From a checkpoint of a small transformer trained on Wikipedia: LayerNorm before each block, biases.
MLP neurons of a small language model. Each row is named by its layer, matrix (up: input weights) and neuron, and shows model dimensions 0-127. Each number is 128 + 32 x the weight over its row's rms, rounded and kept within 0 to 255. Numbers have three digits each.
A block is one neuron, or neurons of one layer that tend to fire together. After each block is what it responds to, as a language model described it from the Wikipedia text at the highest values.

L6.up5:068175114168166145130118106117161107101110119082122148135084104093141126167180119140132114149119177099126175097109179186153149135125178142139120122139179101158140128123097150074092156128142127161129097093112192147092149178100098043091132129133116140071184123124131086154122104114150177116122120066193117155119155130133137144138119078118149117114170167170159134117082065131147140100136
L6.up172:141120132126090104107145137105122124157018144151202104175135096173148135149170099083111080149146128079139160125167160125159166131111132150114114147106145128139151083112135121081096100117115082102114137136101147111096164117147163137170218119105160138134116119093136180132162140147122134109036106064161178099155188203072081184177139126123119085189118192131114132129155142139170088107081
L6.up500:111135071134119142110140086127120141141132097136093095142188128113090124126168087027130092090108130133105210143130128145156092150093134100149149166159128180165143068138099159130141154113127150184075157147160140126091073104131154111142148160113169139145184193106116138109141109101137158151122169146148112146132141143118101115074161130099103125206090106194092147193088123169097117084114
L6.up521:107136120141088049161135071081149132141150136189109148108167157109140116104173140108150163132109109178176145147115124139076124125119163079121081135138136096148102168145110123101066142151152119115149092117107173143139173114113163051151106098153183118128127144121127132149106156136126105083126218145140115092171088111161152132155161149153141142184096209146148111149076175127153166141122
L6.up909:056136174158130107168136094153119100091097105085132135126122159142132098143172118118168108133118091115132099098138098121150146158070140120134144082129111135083159120107126094148137130146102090140208143130138136114084112145136186118149176143192152127115111101149146188124087092160140132066129166088118114170096142071145090098125136113135158096135148062165154172155091133116155146159132
L6.up917:112128109123132143174104066216126128133093150141064130083088152133131149152141103132106158111070097108134130115099140181134091083147134110138135159121019124126136071154111084112140120117130090170146132170073160101075102154141157098148165107109130102113136104135127116151147131079137150141108132108165101169104171110112146152170111118115070194104151072147163069150136160194106181127207
L6.up1145:190091079160115076120150146203147118175147087194098085119171097158091119080111105146141094092115153066125106087146160149182125113118160158119149095138148077163147173106128138101075154147127103097115124141112121132144139124122189076085090158149130174158089165180160061128148121128125154158124141144100113113100075184104189123086146120114150128145172142125128101147099108110021145067096
L6.up1465:097169166181152149166143102141112119087169177180107092131125092121107109112127136097179114105099186116088155165206098158113079136113146157046154201155136103136162151098140138103116109088106169095157145160164165114075162109090174093189168123150122109093130078173139109130113111098105132165112172130070048127076132151111112190146189137093155130083128143112154168180149155154112225079126
Responds to: Coordinating "and" in lists

L2.up51:120121113156052121164143124117106128147082077187114118074108105127095150188167150155127136113121061129061144127125101182122146147093198124120085133153160070181157146158075154142135147090130141117154083077111108117165072117149183108132163124153115152184134155118122136125149094132095148097089107177137190140118116158090117206161070158084077172130099114177134094101157125125140117128169
L2.up218:168158121097195124074124081154133122118128130082143061156100140164114128124175095094113100133135123149085093182159122057127112100207123061204171088144172143140145151118135096108117127128081103148102178143169116088115155174122127112059062139140119074076098076099080144119119138160091102144119161167102064132141116126161143191126135144185144099093137119128110090083119125118127079135186
L2.up222:144152146072088144115142089155118082099176091102091101120139136125125151073115048098110154086108149116129202107164113066113132123147122124140107130166172105134143151163141184078130093120200151096127143148098142092064134069127173146083165201149145159160094068138158116070153143116084096233138145160155166159115152120114131103120115103114085163102068100109115129132104165123147100079136
L2.up282:125167138112120103143136080156143124135141128133120128133134173113145129156131092156147126161125168147061150125165147164088130131093173058177120133134090039088090131166103163127126094144133129174086092157117156056106141126204125161142182115135166126120117095166122145112132137121145107150116161142123049149138134143160152081100150108152109167127099097107132057110127137135104095139099
L2.up548:153121102105131104096116110110136130126159182147113127102136139105066157102054095142096138141161175178154142082155125102108179076086130166133112081136155068132110110147118111066112154194099107061117125146139144108101079129141137163103129115154126148152114047139080186134178153168129112163077195176183094140144160174116060151155137059160114128127110104146053072101104135114159153093084
L2.up1121:180160138094133156128103096084176192119130092112108056115151163052117153087099156152175158115081165166095122077073161156124103108165116103138084104165097125142123120157217135142098164167105104152184103168134114092115124157114153064102151163138151163117113121149187121042109185147135133158171090169193131089155091068106117096134124147154108164144109108172128056112140120129107107146127
L2.up1216:167122108111150064153113105095119186122094149153151097111140088091192173121107159157132151102162147127118095140131107125164104059125101137072167133112118103124074079130124151171118149125191118099138174167111158125098092140154119045158150138133165154147151094125069146110110090125122187159184188115141121178153048141032112062152138151088126102102072104083130121144103159144145119143154
L2.up1336:118127162200103110223121132155138178092155115119094016106122130029135166154131115108139147153098115162130135116158101091120139071152092124172117098107126145108113116137135117078127150111143100059160184183143092090134121124118108127122163112139132170103152104148059164071102120114128099138085119094138122107199145194068117153126184130157103097090100086174128094154144225130182108155160
Responds to: Field-to-value separators

L4.up553:098161133127180073107207100109113130142092111126161128149176094130179110147164159117087099077180155151129103110143162125066046144148160196121163125138167127122087054176112151125182136071142139136150118160113132106117053179192106145144160084115150133139088143126166120097150151158089099128091170078118165104097172142107105177150113175126086111162091185171155155149101151142154161145078
Responds to: Coordinating "and" in lists

L4.up1234:074107142140159120081095124146138160128163213158149085087079144076102134179134108101161148126113166128125134156191085112185090112121107148117176059108123108125165162149158142158110146118101178119155136130149145095072071127141120187093165127154113128157143089197125117100145111135113117115068112098138099152146100123184121088094083202074101165063079108179121109118074119113166129113150
Responds to: Table header and split-word pieces

L2.up325:111121131127062135146175076125151135114167146196100150125120156121130102124180116128059100117126066170139124125133170170088115145130100098121087127116043115151112159117173167155162079068146098118055130104059117091131174099176146185122103118086097172089123127122123129142144168176110157212161155162092091118119131171136129072131111109182110110139160144088175181154133192221136153175172
L2.up343:156163166135119119139156158120144106090128170128178120156162141100080121143092096163168135147156102111143149096172160214130156114115110132180195137111116157144154154127154072132145088098119194117114188138126123127074095120159087166099171170131086071139146132143155046139177109066109112103148161129121154160151150142150106132109145112105094094111157103140109115159149157116165138098104
L2.up591:120162203177078151131129090108127100155095208090158133125112149096082081143215112113167101140138186122136082112182077153101071168107157135126156148099148067159053142111150090120134136147128173164154061103126099152130172154149137128044146159143124154087119052069080138122096094127147105132147142109142143112058079152168142154119122115174144129161101105108132107106132169123151116134107
L2.up648:172178145095171083169093112116125125098082157157129153124091099131080129133142157109120118171116032138113098126152085164117114132113132115067197152091137122141090155130155127126109111155133163092080119162072105098114104174126135100140131120112130158077155123123057124133118183188228146141061108170112122134142117110186133112186162156127126109123095121147110201152039117108132097122175
L2.up833:082100183129140169084134148091122132146128107125121130098159127154141143123097194086067115088144118172166171083137111113113156183117127174151079092205111144162212107160160119169171167181132102035123192091076155118103159129158119150092149155172164116113075148120121118170135114148109134119118111160148165100167136181096082117117093146167156107150137099095124101121154135089128145096071
L2.up1195:071173120159075149060091069056136131115145150131152116168137179103120145166121196165104157163170149107155146091084180113140192117151098160108192139143083131114160119121140140110104118123139161098116106116095186140128177144147139190096102172111120173092147122083121049132113195088062103156099077068121145156112161107122138125076203095116122104113111087135095159162141142128113116079133
L2.up1434:083166122096095069148125129127139115120137140126092143119159083116155076156147096148120107133153123157105115143203119132125186127134147104154104142213201084168157136081072171047124140173113118081050152195119189173115123123100104134130139157102114080100179149126111109131116111117132192113104136109132092103077120134097152143165153090103091165141135135074129121089108193158124124094051
L2.up1452:140067105076111111167144150175135162102069100113158103132166134064145128149167133143148147126118155154126148096101129160093100089128140169144149140133133094123090074105184161118173137144119160139145184125137099092102067108090164076144233193140138161067082155071178067079145173097134048128067145108132104137133158110143141116122125096054140148134102158176104100152124129085139111128108
Responds to: Phrase-joining function words

L6.up231:148102091121101130123187153095101152119141131163117124076166168118190119163136123111125174077145180174137191129145142164149133120119083119090129089162117138064129131111132090092116226182076107081150116070134124143223099081128133068149174141140073089160099155138090145111118115124117108133112179105114145108120102149144133170197184171102044082121126076125113138089138154157138107143165
L6.up503:107135106110096167155067121118122125079116152186118151111072141155099094135101121146126124094125118119149138155112111059110087097117148198085120127123109061148166078110173116174143154093174112084154128156099146095148090122139146160092143123097083189169129093142119113158106114100140165134097190172160152110145159122075144130068054138093116118098144148099148185131135134171138163149181
L6.up723:094131169134111136160108098140143044120114122119163144134079089143157120104106089147136148102089157154128128142094138115174117128122073145157107097212108178125124088119134067117092166102121122150088162168150118142160078120175157081191134118141176152124105091144088122143114064032152122100109127134144115161086050100165135083142088155140099140106119136124156130119058120080155166128141
L6.up989:121128192130163069159177154188089069096134117124130083091160153090097188117107205142191114043109173156140154125092114151112110113131106139220186101082113085114097119069085141122120127078120128113231080172101095133113124180155219164167119086156112089092137097151092105130179119123141144076112082131119180118136126143177141108128110041039192164144120140116148133057206088139151107126124
L6.up1108:123156108156127086145127130129132131115118114133099100187133113086116156141098106138123092064088095134080127096126133138141082091176127113093086100134140143061111142140185120202102148104158094131101081134049166072134169087116137119139100130065177125134111118172069134135161111083106029093179141187096159135174139097141102190181109191182106130145124117200152148124127092109126099201146
L6.up1261:163117101140119124144126117152147148137124158113096104102115137114108083094153137143128091107122108150160106091148152167135079086119052157135094112156094109183144106132232111125072149105142122103166142150108165160153107119100188068144178110136173162149108096147122122118114115102086129067209158121100133108145135142089126161088124154131110115164098136130146065095132096173124175151122
L6.up1499:229068110118108078161076091075173153181104141116112063107140099121207133136133104121119168101123110133114121141085143186169079112165122071114098157141171096129128091173090130167107121143156104154142096130128103100206084105092189122148118119122085123162095175132125076116100112126093130106180177117072102097167102175160213197164105118093108100113166165118100096119099095184145193110152
L6.up1535:147173083152172099177123099155141162184078130108124162107147089175089096077110137127149190139123129109103088138090151093145129141131021118108109091127185118070141112148131085173176136136169105096130090112120158091107151092156175082109188129144155138086097130112143152113118197079120117129157157124116121167128147187061114173164123170131135136157082138075098091098089095091183109146155
Responds to: Before upcoming numbers